python train.py --num_hidden_layers=15 --hidden_size=192 --num_attention_heads=6 --num_key_value_heads=6 --head_dim=32 --intermediate_size=1536 --vocab_size=8192 --hidden_act="silu" --norm="rmsnorm" --norm_place="pre" --norm_eps=1e-06 --positions="rope" --rope_theta=10000.0 --rope_fraction=1.0 --qk_norm=false --attn_scale=0.177 --bias="none" --tie_word_embeddings=false --parallel_block=false --init="normal" --init_std_qkv=0.0436 --init_std_o=0.00796 --init_std_up=0.0436 --init_std_down=0.00282 --optimizer="adamw" --learning_rate=0.00157 --beta1=0.9 --beta2=0.99 --weight_decay=0.092 --lr_head=0.00575 --max_grad_norm=1.0 --warmup_steps=572 --schedule="wsd" --decay_fraction=1.0 --decay_shape="pow" --final_lr_fraction=0.0 --batch_tokens=[16384, 32768, 49152] --max_seq_len=512 --doc_mask=true --train_tokens=365300000 --max_steps=11814 --dataset="wikipedia_en"
MLP neurons of a small language model. Each row is named by its layer, matrix (up: input weights; down: output weights) and neuron, and shows model dimensions 32-159. Each number is 500 + 40 x the weight over its row's rms, rounded and kept within 0 to 999. Numbers have three digits each.
Before each neuron's rows, "fires after" lists the tokens most often just before its 100 highest values on Wikipedia text that the model never trained on; "fires before" lists the tokens most often just after its 100 highest values on Wikipedia text that the model never trained on.

fires after: "|", "-"
fires before: "-"
L12.up586:522502525456500444480491541446495501492433472523438450487499480509465482463504452472486423476484556449550517475501452515561499504526511535486494578613512493499480500515476522498493550397459468519446531456488490470503507474496539582529498443580467463525469509494493525496522492404478515510475446526529491491508515485492462508473526584452575527542500537549631518462501486502534463474483
L12.down586:484504447519475522546545451505499504475523483468542465529514516449561478472531538531479503538464478548469442471540596504497520524480461433489433492570493419463482489477522491574443376489521505475515499516458496505516516457515479476500521558511535529429474392424466476433492498462566535512500614438491450525526451489534529518535423484553428509464478530495478470579516552525532467501556

fires after: " |", "|"
fires before: "|"
L12.up348:497583467424513436502507520597496515517489496508442478550513528457465555520496464488490478538495549491530492497504551504519459509571487456487468534555488515573500482449463486448473521483476502468530478536505494524300481415420511546551422516540477432576464549535553415455528514450469526523552466494507476449501516511486571500511551526547523554401542515446487503504501513555478487466500
L12.down348:556396539541430490484509492460531501593470455557502527528520482478536494468536565466482514527497468497501517442484474398443475514504569483552475516518541494467381561541514523557458478463517511471442453440483489486485491535497544493462540546480501533474504478512522454497548513489520492440458590479520468466483466486550469517612434470425488529528506475505472447504437487482487479447466

fires after: " |", "|"
fires before: "|", " \""
L12.up1389:475503530501512451453517530472506517537502483554430468495515535432532518462500502474480384498485491509550521454488480518562470482479515566494473538525507479530489491519503510521473537430488500496466490483544515446258494419526568492511493540487441477586525531513411504421499492411466540480487447501528513466525495494516463476489537422535586574526468505483554542487472516489509527532471
L12.down1389:474455443514456498577585471495578492508475478473468498513504499459512490485524504463471554497539485563468479491532467500493488532515466444486525485517506475499454459446537583490478390471545473500498434463415518516556516523431479486487585496476509500475519429424530446513470532501544483486540606489511472516492437505532490506426478524486409530445482441500450468581493628537486458465525

fires after: "|", "-"
fires before: "-"
L12.up779:506465468494486402559507506488474539482465526523486467512525492494450525456499499513490454504550504494554443494450475482471501594472515493533483525588528472541465537451484507531472575304475523492478563514493469473497518366499549447522509513496465502608468508520496516511515571502536576512511487560505448476471555525496492503465566540481602556525541554467577511486449500514513515493514
L12.down779:481555518512479525492499429501517474470524438481533490511504492474542486550536521535470488477446478561470503481520505442563468488534477478466337459484469467507478456491527530515446445510536507526471459439458470513492461525480498518517477489520517496391457452437478475447553508486527473498512561449511532476572419436489520530596442493513413491381494499504513478603553487535561499465526

fires after: " |", ";", ",", " and", "|"
fires before: " |", ";", ".", "–", "-", "\n"
L9.up41:522451562528496486548436536501455509477437510497499485460523488496472523485550491500518532522564387528494524435467495472520504580507549542520463579536539517503496411503447510532507489471529496513484468451513503538446468505546511495465505495523480452452445481540548457443537504441511501555470565429524522494453499433483538511500571535468586455461492583515508440483503472550465582501439
L9.down41:537499534488519483551503541519519592502509508494534469491532487468501507527555481508491540502525539511469535557527513504551495496497481524539471482495453435479514549464457501543478424551449519438457508471466429517563492483542560486556511517557488529466500506537512548465465546532571595527500493555566519471479460429445506508535460495481492464538498463486433474515452535433449541471589

fires after: " |", " Sw", ",", "|", " City"
fires before: " |", "s", "|", " of", "ies"
L9.up1274:457474463520499508536493485532508492505466529458520511566492510545480623508579507501568517510464408464457499524529538454469539532589395492470530453509489510479483582522624498496512461586469478494536536494446488535489501487546497486547486435492493495472548506456498521542471503513494507532523454551556486427447474474558528480494529480526476487431523485549468564519501491494458442576509
L9.down1274:496539576544519393497418450509465441447485463452557461473437514569472477470500512535508515555467500572508465444473560490477481474457508499464538524605463471468531530535459467448508502529492530484502541487530477455481459482532473497478444526413473472521505500524544517517521508504505501517486410544425480494447562540482482429462458473605499496541508592471525476512456482441478529527522

fires after: " |", "|"
fires before: "|"
L12.up908:451542497498518479525541465591512551498437487458456590531471520506469569566443547590501465543488497553497527471504533481486453547573500491493480475528475504588491482484484468476480494526513578515517444502514551463514447434501534460431470531510504502584548541564489427473517516506519512508554519530502487469558475537520538491517501494545535571405540516449449474529478504507480532465527
L12.down908:517414602516435495500489535493549456560476509551484538539486438497483507525512541472420518455493488521496490441515418463542485514493542520546446470401499551513435519516529572496443479468503484536437416453510527524446468551472511549549510504510506501481512513437490499497559535477493386464486584486511488474460441424528515516579511479478468549465560469563479478498508436523514531455485

fires after: "|", ")", "-", " |", " 100"
fires before: "-", "go", "00"
L12.up764:500486464449494359495549479478488522513448541559506440472479428419465521427503444493456458486534569519525432532488519536484456487445494461540446568562468484580493487478481530483495594463442439557452513478533507567542561512517478476482483483561443437531513498412498523516513536545489535531462532564492499436498507522514458483478568586498474508543541605458587481521495465512509478506484
L12.down764:466476466523530519531545466468471503485598526510439539501488568528545520466507508463505528523507414528503565547509484465517502546520528452444596457416492438429478434469536468456428419499529504480516501545404509435538455509473518508514553501493513528506393544485518479454484509480591505487483486440540514486553487487562503527544462471486464483446381501464498473541524582497554499442512

fires after: " |", " -", ")"
fires before: " |", ".", "-", "|", " to", "–"
L11.up1004:499556463546472499541501536474562526507520547554507507510465446529428527524455461518496444464552497489520438456517502514536467471554489505546508525496486479546487463504535521595505475502578453432445549466545507442533516459519485468479539481490502456467518520483498499526529562503501500443460450515465485480535491558471461520488511504559510521496518523463445469509494496418586432453509
L11.down1004:482460478457506494495513525475361485495467506502474417455487539516457509471552465528475528502544602511487462525549509543506529504532523483555491456546527528557467488490520444561518495514515432515569478515514464485471510451526467510518507440594517425530466498495521486490509511509497465553536484553413434540533533484527493491467442485511492520496521510549519482420519615495498558482469

fires after: " |", "|"
fires before: "|"
L12.up337:406603483451508477484525540537517535499430535488525553548519477407461564465519492488473459515483497528443498397442532526478407558526539469514492535534518533515477473494472482483502540425490453610538481518502516550442509344508485465456512564533419446565534509488530465475551529506470507491503513488497474454511493533435453485515516556550530537465546586429482455490520478523423495441462
L12.down337:533429474553532475522504470445503547503529493463483489473509511521549468522498532490477536525500438477590532455557412420493508507547485532481487492480506453448441534407551493498460480452468503476438456484459468520436526545443481509529532477489549501460422457478519449518548452471524588450444536451573516517508432493578502489637505439465463533523532458525467462525496456510511531441502

fires after: "|", "-"
fires before: "-"
L12.up225:533512421420524404502554522528456517491454551516543465509395460562459525496509436491446502487614537458567429500521512517473552545539486437551473540555488475558498467450465498497468529467511433496464592498462443520606527506489505521521475505585479501460484509477488514545545537537503522558515502539509479444456527479476572463480504591460539511456515552527528488486569474540538478464510
L12.down225:509491534517467531449473412488533521504544505519444520486545500509554525498470597523557476547469498501505552560483494442506530506502543532546513500410481490468459541534520461510465463523442525472477503523545491439480441498456571531504479517500485521563478522543499512429487494497525580451472528444496496503552466455515548575647414458496512439538452549477554446524474459465561503508551

fires after: "-", "|", ")", "\""
fires before: "-", " \""
L12.up749:476503505468487422451530491494599582532422506526441504515501469461462517448485507475481479487555513520495490600488549510515458532520514474509452590522505485574485481481457522544527567508417413592429464515551521509596521545514481457503503489531429441535476510473455496531490564410507594530498474538489499481531541522506501510480557531483524502516521620481575493489543465507498450474483
L12.down749:490461422520485501526570483484458545485579535532549464524532502513584521506558517492505489519491501581507437471534473476546470497485487471475542461335522467444456470494560468447435451460546540482466555502403508447506508543451500512472493486526536521454449496462488443435500482525574592469504543438489517520545480464552514506535438460557502524457429493484500470503482536517515531430523

fires after: " |", " January", "|", "or"
fires before: " |", "–", " (", "|", ",", ":"
L11.up1266:511539509568517592491531499471528608513452456466504545510431476506538514493460520426481484434474464468484523447553478503535589453476473516482455538513529509445473484534557471528501525465529468510532469456531527514511489547551462459471518477436449508545507485474585555421558498434440492457509566495557510478543556549500502488499509454533498531601435570402475440506476525573451449454414
L11.down1266:506508503455505514576494564438503533550517496497508539428476463542557489445440522446506463551541452420419502511439498495538474470493424493523512495494541444507484460454472517530511481530602473574527494559458460472496518475437494511443446523505468428553478510452510499447502513577520514521501522555533461535496457380485460513481489470479571486456506431520523453553516448562444480484504

fires after: " |", ",", " February", ":"
fires before: ",", ".", " |", "|", "\n", "-"
L9.up143:471437540551526433457469451475484417517513495512521450497516564526489435471488533457517461493464563540523517484524550451471544454513555503479475480482498510497490595473523494575512453412519508478517532525531499460553493485520556572474538530442553551474554510452448530464554575458499535514510427543497464500444561520503493463502484430472462502519585458549445521466462531513518514534465
L9.down143:524469494446540475536456536523466488519498522591477530469474502503518480512507531491466506521454484532497463415552497545399452503520544507438550566607480483464467518493484500500502475491537498549549474530494493516500494510522478466487468588536559463538447455474466489568447493520500336478472511542511479483430506507515477434460473476567470495464491502533563498461495465504504524468510

fires after: " |", ";", ":", "–"
fires before: " |", ";", "\n", "–"
L9.up36:478484594495510497573433465521509495505445491453543509497554444522486464418493519540537526495479424506543545422498568424548575491486461538528552481470493504494453502503493471551534469554491473511459438563555521493526523448500448416519472397463463459527401489472486494466476515450495515597500524485498540518492493568534612442499531515553509489498483578548509527563420513495439572531486
L9.down36:518592459484472507534485548513392520478530462533531429438451538416488475492530517480476507483512451549500494528521522459482460538496459507550479472480514484553447532509419504547571442564480548474420604517542430510514470471501544435491442556519483497509449492497513483468534515568531514522526464501434506460531555522480490482546501495499502506567475538427538476434452544530426522395483

fires after: " |", "|"
fires before: "|"
L12.up91:554488496409510358504510548546482488515486501531424392467576510500465511498535465509447487518480622503560489512612562506544496479557475454454489578595441488531484473462485510451478520488475483523460518492485489526445494562491495531558444518587457464536489541519451463469531486426473490496488499524494491462523509508472490486500535547472480534475499544553613494509536498522524452492500
L12.down91:448442515566407549523551467462545503571506526493524504570498546488561510431511541427509500489512493486445528469454532449471496566475538457578573481504551443465402528518524538540444445460504499435515499524481502429528519489458531505511568568522512528471484498448534527438502519474545472467481579461481456456496457475563502515501430500495506499480429522468436470486443576496558465491525

fires after: " |", "|", "ti", "tra", "ri"
fires before: "|", "la", "leg"
L11.up1392:464517516570485442502560479482479554460486467556541558524517507554473488560531440589532540468520423524493497522492551497428449522513488554503436519523511493489534507509495547570473483529452478559563566468516519582421505522548489478483471497608499585507449484528461426512487489551518481513508523479412522487498528578509532549495483581471560517514505433463496446479532488464433509482572
L11.down1392:501506513547587447517520524452495466532577506568542471523453525474446549494515505521489467474477550396467553504477518497536523473539542488505438510579493484439450467530487508537469465531436487529496588523532540437496482465509469516543548457579503509425474422462509453509476532536517576533514570438438503527536492514492521530501538463454458497554557504513533529465569551516525497543528

fires after: " |", "|", "R", "rm"
fires before: "|", "dale", " |", "d"
L12.up1183:474472474527471466521459459500526504474469507499486483474506466541546456463518491407500443466538490493432488400538423486508486494603492481557505450556549496529472519524536537441471521437487495486483523468469464455503529421458539502522541402592506488551451515552588493551512528443506564494461519578488443484464475452520436539476537543426575514495488520474586468489513469542464468501545
L12.down1183:504545509478492501486445521530415495536519484535504485504507530453488518530531488564487500497445497505501457459486619509507511530464483483432399567524471474468487478529474435537492502517490530550539508542530522513517493504551474478472476552503479490427453509455440517481564483485491534543510523480483524486551504506520521459740495508595444526509516533498538521512535506512529508496496

fires after: " |", "|"
fires before: "|"
L11.up956:478476458492495493419471574466471466438429472506526612573464428521487397572485496454538564457504473445444538477505550517464555519522482507519495473526497488463512544506506492600484452460502537601543555449518485461447459552514563442543478475508510499503518495566559416478480483513500470507518571520468513521473471554505512519494484484498474589557542487455470517498452484522441501436485
L11.down956:487548481461466480534533548415463498532559528517517503494502479497471571558456544494508432513539509420445449489524515465564489470540525445524458485526531557483475529543477484545508538493502483556492597509503439477457544496494474473457474447474508514412530487472517481494437533565543475569477533419538473566576485499463522486484513441483509507536619446526518506493551572537471512457512

fires after: " |", ",", "-", ";"
fires before: " |", ";", " by", ",", "–"
L9.up1135:551450570472481510578509473519500497443514541473477439498515517529464490481529499538414563507449451541478482491583529463506482516462489492479505519483439485461458489555512524526500465375524483502511513487501499444586561481528526508524570524552482501470493499436535518478474577493496517467523526569520488524517532549415515375497586570411537532455524462573452544486473506519548410517397
L9.down1135:480473406478482446518451493506437463516530509497544571536411517490561473487462442504488514511556552521547447460515569564544509584544445489425540482511507414515469466540530425529472467507467458539492535505554455493548466394524511526496557475511503515496413470526466456508466494537474581500491464576478495500499501496537527458527374459484528507448491549515571452472510507452549546507491

fires after: ",", " January", " February", " December", " November"
fires before: ",", ".", " |", " (", "\n"
L11.up736:522557523512467527517443449499501502522441562417474552455545480521482521521526573518491528513485496469513525490534526470552568461496551509492497530508556518411465547589477481478475511468512486517525383496452543555540573521514413528465480445461546436517480497551509490419448475468508509552537458480534513497496481422546451472494530479530533548553467499425458503509423581572460478494521
L11.down736:517546498513441519533530443469445534467534560583489488493552482521468486517486490531541468520535503459487500491482515438503494525501502554568493434394460550502459422539522564498558448467486491481492466470529539484499478485507545499493495533438484488522481543506518468483516521520507489519480445534559565552454467447454436507485489522453640434518490461431508440558418402549462534518477

fires after: " |", "|"
fires before: "|"
L12.up98:536517465429506449489533530557447516510432538476491439506517505494438548560523441577501420500540554551568459487529503486449494523523496479517463550579407466633490464432502502495475496480488457500524552478472500521633503542480494504457435512540436512528531528515524488506545505623473448545503497543490493447493565539455519464488537568419536475493512571500495466538488501523478501477482
L12.down98:515463583562475525491494485470527464544520476482529591566517527542560519442465586453469519521472496487460575526483467475560531536504581496508505480464570483500461543538529510505420447477498506517463469540486466435464462473486500559529473533508549524537436523479519525466525538447576415433501520466530560446515417382529512531525480462476491526452467505513503500499484438480614468498524

fires after: "–", "^", "f", "_", " |", "er"
fires before: " |", "k", "2", ","
L9.up47:530449519495521545525536608531453448513563575537562523551592546467517446607496480518495446546544467518470490479516497494510517512510472474462511544509552497474428521495532485450511460558576478554493528519518462520513532453499482487539458492482515527520482476515483488461509497454513545476575449489540531531478581508466514518499536535516445510594467542449483490511500471529494464563504
L9.down47:532494491504469435436480473494539461545511483444496465454527534503493510483501550513554495460495510466456414517540530533429482472454532464484467480561547478519534489492530494459466453460503486474526458470544445443485537397578517495539536474437526529447558460410515445482451510544494580537500484486434529511505437510501537444540494473462446505460487551516488463450485522570507502454482

fires after: "|", " |"
fires before: "|"
L12.up299:474563533530494505501511478594475513505474491413516435530618527438533534581468496547527460531526493570505474479583526465501506484517481487518478504572432461507496478494467487457534442566500507393586476488503542504438466461511518531472427510443455513595499551559507444489488486536499526494605476555488503500484508545516563498483520479540449516463516492462421498554444493542405547478518
L12.down299:516448627521477520458491547479570478585491515557505586565469494498515514454526527439477504483513520476516525480484414507497471533556560492485468499449565532545444517557520553528410522470491493597440446515492480503447496511470468535502502528495497505500506482435512511550541545498515481428484547524513584408460436448561468456502498497457509562514492454534483506496510464464557516504491

fires after: "|", " |", " the"
fires before: "|"
L12.up1525:544558519483495535447493533513478522493526480452517444479545579550479468614470470565523534532659580508519467471609518513501454474511504521494489503489443465517516469511456499491502437574474498445541488492480537524578459568478511518506441446492576502522486542527544467447490454503481470485568501472477487536480476489521571541500497536491444444490537481496434520548480503533507465516498
L12.down1525:495488579522435508488478514508529446596478528589510549587490496518505545412497568415496487450529527476435522477436470516495537514501542444549569521452524548508489506542498548501484501494514484553494485561506496451462466480471529547473526573529471516510532486472464531532498514461497488448497530527484500389479472495544517482416541505466570543526434495514517535426483502448526505523525

fires after: " |", " the", "|"
fires before: "|", "–"
L12.up132:562510491507520378480519471505486523588472502538422412500486552429454495486505554531470469496523512470558548467519532507501498478539486541491467581542511473586500542488493507495444522503482513514482494446556491404359499538471541489491454514497464513576479507590420520441497501436456525477472515527500494524575485510539446492519517515449515593471477476511572513558470546485542483503484
L12.down132:490454508553413484582538493486440477498487498467482502577517495481527543495504486417451517501507519544401434465506523539501487501469504462568584401521492461473462488516519563512463447436521479498494476509473513504544479512470534535512568521496540507438556484433564496503525551464543319528493592482459459491479480453489491521355434513480466497447484513491430493459473515526495519481558

fires after: " |", "|"
fires before: "|"
L12.up316:486570457433500418495536526627478542503472528498460537546483470473486577554520448501502437511527552537492465529493533494487465485579483455516453559584461488641470470425476443480452549532506495538518480503499459557531488459460481518503454533564421421524472529498549450506564514544482496539497479523510489415487532528460515440491582523479551497416511597483510484529546491544445492435481
L12.down316:539418554535486506487502498431485496603511438508501521480532490522527497478492586506459519534499467490539539492508480448520495550505571496531504489494515488450415560528506487511453495444486490472424461509489503487456454490494514532508493536497504512551475582525528474458540490486548504460456538452542491460491445421588506530658434454471461537487507444508531422491444446487549474456462

fires after: "|", "-"
fires before: "-"
L12.up924:517578451432495441546522520522525451468536566522519454515440446453448580524490453481484424512509498507575417536482483509541504507484463452516500546562506474625454483450451517498527530436531472465475537530492451528453498526533499488490427506497454482515466491487457518504532537545465570580520429560480500458469612486554648431467485522536488493487504564533504506473462461545487505500520
L12.down924:510454526504506506465496449471517559517526456495486553504518543471556478471499508560535492538491459523537573560531500458478546534553552494470461495410534464520495479555497465563496469528494511482489473432463495493522507467516515497516549467508505504564418454520509458424502488498556538459525594460549538509551422500491497510641465463438493461538409471485481477550521549539556483486511

fires after: " |", ";", "rich", "rs", " January"
fires before: " |", ",", "–", " January", "."
L11.up500:528503578471500519528508509491480487517433592567500509446511475486414574478528526536481420451541488500534524492479457559551525488468492471506480552496492514576471472515495463456523515575512487516513422457579483514532497483470400518458533478484570507474549492492472506458447485586519527475490437511599545554545503467507461463499403460499539482565502550435502434563453539509498491474469
L11.down500:502530491588510590519476514457451492493498472457544500498528485492479453503524456522510495518554491550474500494504494521493549585465480544511417554485498459536501472484491495494489449435485448534477437398464511537518507510482483460496588483474513434592496481488517511484552513442465467574524463534519447515473474471528471525469450603529487468487476502458534515584401407458493514529475

fires after: " |", "|"
fires before: "|"
L12.up680:450562545394519394524522587580527542468438512473465537513406458493467600488520452545460515519489559530510484503505549518520461523495501434470486535558502507531467476457446425468471564510523531582451463525517503528506462475479499453478491577531488458522513534444435437467519512530513497507501490465510496471518466507484485477499516562514492494461517575562499480501559477518491485449463
L12.down680:475437529536419501502534485478521461538474453486524497499499497529512515527529585499494505465512449511534506500510423437559494502521519496563543428405483504491456535466517585484476420478524469451468464435424499474439546525452553552573496518533456486536488526508526492458517475453490458480426552481554412466480424493579495529465486442511500547400479465487509470509462509500520464485484

fires after: ".", ",", " .", " GER", "000"
fires before: "%", "H", " on", "ing", " Wall"
L12.up131:496424469499470404531501555509479538532469482473465496513496521546429516506457469544501458515528578466490557527481503540453488573528522517506499475541506509477537528486532497533459556365461526543489519473476580481687495444458494506477495448572546504497486508486546466543513482512508465478447536464507467553516415508499424547521534609454494447498544515473522517491545505485543450472454
L12.down131:531564535509427515516504487500448429453463498539550489514504463479533475511541525510472507464435482517391458432479493455551499448439499470494500511533467537475490558443509518460448480514557477501494517598532480488455436478513538505527442544513492537421499513492434556478541526446523444540470495493485465492491550441500530545456439471595537560418497563498549508509478420478551500508511

fires after: " |", ".", ";"
fires before: " |", ".", ";", ",", "%"
L9.up1163:513497546489474493502403512478485447485557525458531451519517486581452475415548451510522542504463516462545533477426519467468490414504520463496516490480472483518542537574476469563512495392378492483448518521567556500494518528465528492472505497532560484495502488525459467498478441521528496527500549500541508600476516575517518474500474491538524454533423449531491434519496498518432535531428
L9.down1163:523570493427481520565515569511379577452557451550467515497484468493489466447531438437505537541481508480510471510565502483538510470526442444494605549430523496574479463561494475531579460483466504511547561537502501583532496510489472455502517524571555521533497462496543523456472506580486485546506474493510510484484542541549436471450553494516436478467526506502464468495472572553448475541478

fires after: " =", ",", ":"
fires before: "\n", "=", "\n\n"
L11.up404:471468530471502542522536515478458499526551393527436545470568511525466446541466483504456557512549546472514452519532527514460453444523477463496486568498507499524505521459488486559472467493488527489474422353485493470531465467536537430490478507503499499456435475553585465598475527498481532408517496475482475547509477538482544506495461549475494547443488473587468454483468567483515598538431
L11.down404:471530569441538531489507526497474496551457517552538481508440573503554507523517433547520529490487506532532432493421402460566504479514504479493413539647473538510511512455443539519479516551574503500560567584518516459490534502566526467443497484451499474508492512540484543499572509513489516466533566376455489544521481514508513484519543516581495507525545576507539460515506502504524482531535

fires after: " |", ",", " following"
fires before: " |", "a", " shows"
L12.up392:493443466512495479556520514526464487476465554506527599485425410513547555410549457498490493475452473512457502432432473492441541544485489460550524460491512537506499509467568465485480539447535524499484536520476469548418521427511449456475562539535477505420506472437500497569510525600521473532468520504524486464470517504461365448516513503450567496511459535453503438489563485496460506449494
L12.down392:488544469477552519467480493496532502465510455419474456418527551521448491561501546543507507528418467505595494600542516492557482466502491576404385516603460451510490505432467466489517494495486483474482461528549487532502518496534497468557442456477486489576517578570536477469481465489514539523495454507500537534506512458450505543624458489581413481449539503503562491525484502513511481495447

fires after: " =", " |", " was"
fires before: "\n", "=", "–", "\n\n"
L11.up116:510461558489478483440573499548431531541500494541516545432575466511492487433488515578537540567481410468522484519492462579521460511523485459510462602499551488524508515541451508544497482548463489523453451426499525511486556505498495493522498513448491480465483484520486477530387397525504534433533466476446536490500509494551519479494487515474512544418489458546498417494471499511495480547473
L11.down116:478489506515568549548534478551466468509496539527541443553466512462450482494543431504512502412546540481467454484440532545558505552521513465505440511480409522530521468485541526468532569483452539561526516473467541450487499476577540419465451505466489411513491520540468484562516459519476475482527515490409551480478506510441457543468531474506525500513484523515565480485412487491544495510520

fires after: "-", ",", " the"
fires before: "-", "7", "8", "ve", "mont"
L12.up388:532454464552475515471473506469534509520450450485503547514511486637514463441527505442505473475545464449459472542487456477501541562567500514520496509449514482472517504521522505552540531471505486482464541502474504509631523456489508556524569405565511470442452504498546510572493533465526579556503448500520516531478506472481507505475544502426617475517509533501571516467565457502530468479521
L12.down388:512549430454519512471496465518549547468509527509545404450541498457493490518511532555512484521470555543510422479517559544522512422463472512445424551473476504482507494500500430471484544503486543516506569558526490495479465513539488426446418506470482511465516507514425452469477463530492665485532469492403510511527542489514528489568408485619500509489497577521560468485498494480466503496507

fires after: " |", "|"
fires before: "|"
L12.up524:528560565478501552456438561479515499551611443507440466458623567535500439575534467500505498521542606512482498488620505531553448440512501547427510513473501492492530474539497508465488468558472516537495450471484528519488467522462517569519498414532524481511527514538536461416498423467458458432471513458492515561515413485500491537513514506496472448518480492516523523522508511492527472526459
L12.down524:484477508535464495548524537515479476528445541527566487569463500492480515433473518440500497443564512431447515425431530508462542532466491422561612540527500502464492533501475524496497477486520462488559505569469532455513501480520506486459548592521495501476519504461482538528480508449492451511509497508470437442468521535548494476375542506502540555506492490512478520447470545476485467530519

fires after: " |", "|"
fires before: "|", " |"
L12.up903:528539433488523410564499509552412464505469513480490583497473454598513548488556467499465486488441515466515488457491469481470535560577480486500506492541512501506495517480534482449459505475522557477507561482474491483207496447476520552482501476568516469493490500518499513468528491537498495497499511533537463507460476488478459404506504531499568541438476510469500481505522516504536491466514
L12.down903:502420552517467515491457486503511512523461461465449458466509532459451523516425579510514516488474475501515547519523553517467507487471525534528450510640438475507468549477474493574505526473456494452504414529570493534485450488555543451533535514444496526521568571556529497500482509478484420518478499473441481491516478443513494572605460494475434470511543538513533466506474465513448500508497

fires after: " |", "–", " January", ":", ";"
fires before: "|", "–", ")", " |", ",", ";"
L11.up493:550512476529519493543513450548470494495542514562508536515465479618415519452503506433461497465571429475408447514475456507513481520526462528486476484485471486475538513524487481528497431461507469463423592419502471571562557510529495441445558465472519554512508506514518494539481541434473499409496503572507475484515532596503508469494450487485529560472465586469501444528441549511506507440494
L11.down493:445501535510509516521484543499449522508470533512556521479490535501582469456484441435532447449520547553444473587483472490574566461509489517562598554520508491550474479437453496561511453528593489498539494539438496508505480439545490467474493437467480425483523565476556554513494453535522475526517499402379473531461526450532516503537518547501576576501511541527517523506520506520523484506484

fires after: "|", "–", " |", " August"
fires before: " |", ","
L9.up78:455598534535526492513555558488469501532519515460520453544512468429554441495504506574519536506527478523453500487469496431539489517476453508472515466516568497485481490599456501519503439552528467559520553509483477489451498479469388450548508524574520459541578506494479518542496547490517495525492516496508463463520526560486548590499557540544626486532440579457435549516520482574512552508540
L9.down78:515447453492472473477479534460590493541479516485457438470510502535525486550532462498579531555576474574522519469523527482452469464493496546496448494475520465533576500509509500403518480500467520438529517458503480399524493465436475458548539445466464517458576459533571436469549579446521586551525555495468506476525518492450537498529551496557476467461506392473474435532492502553482494512476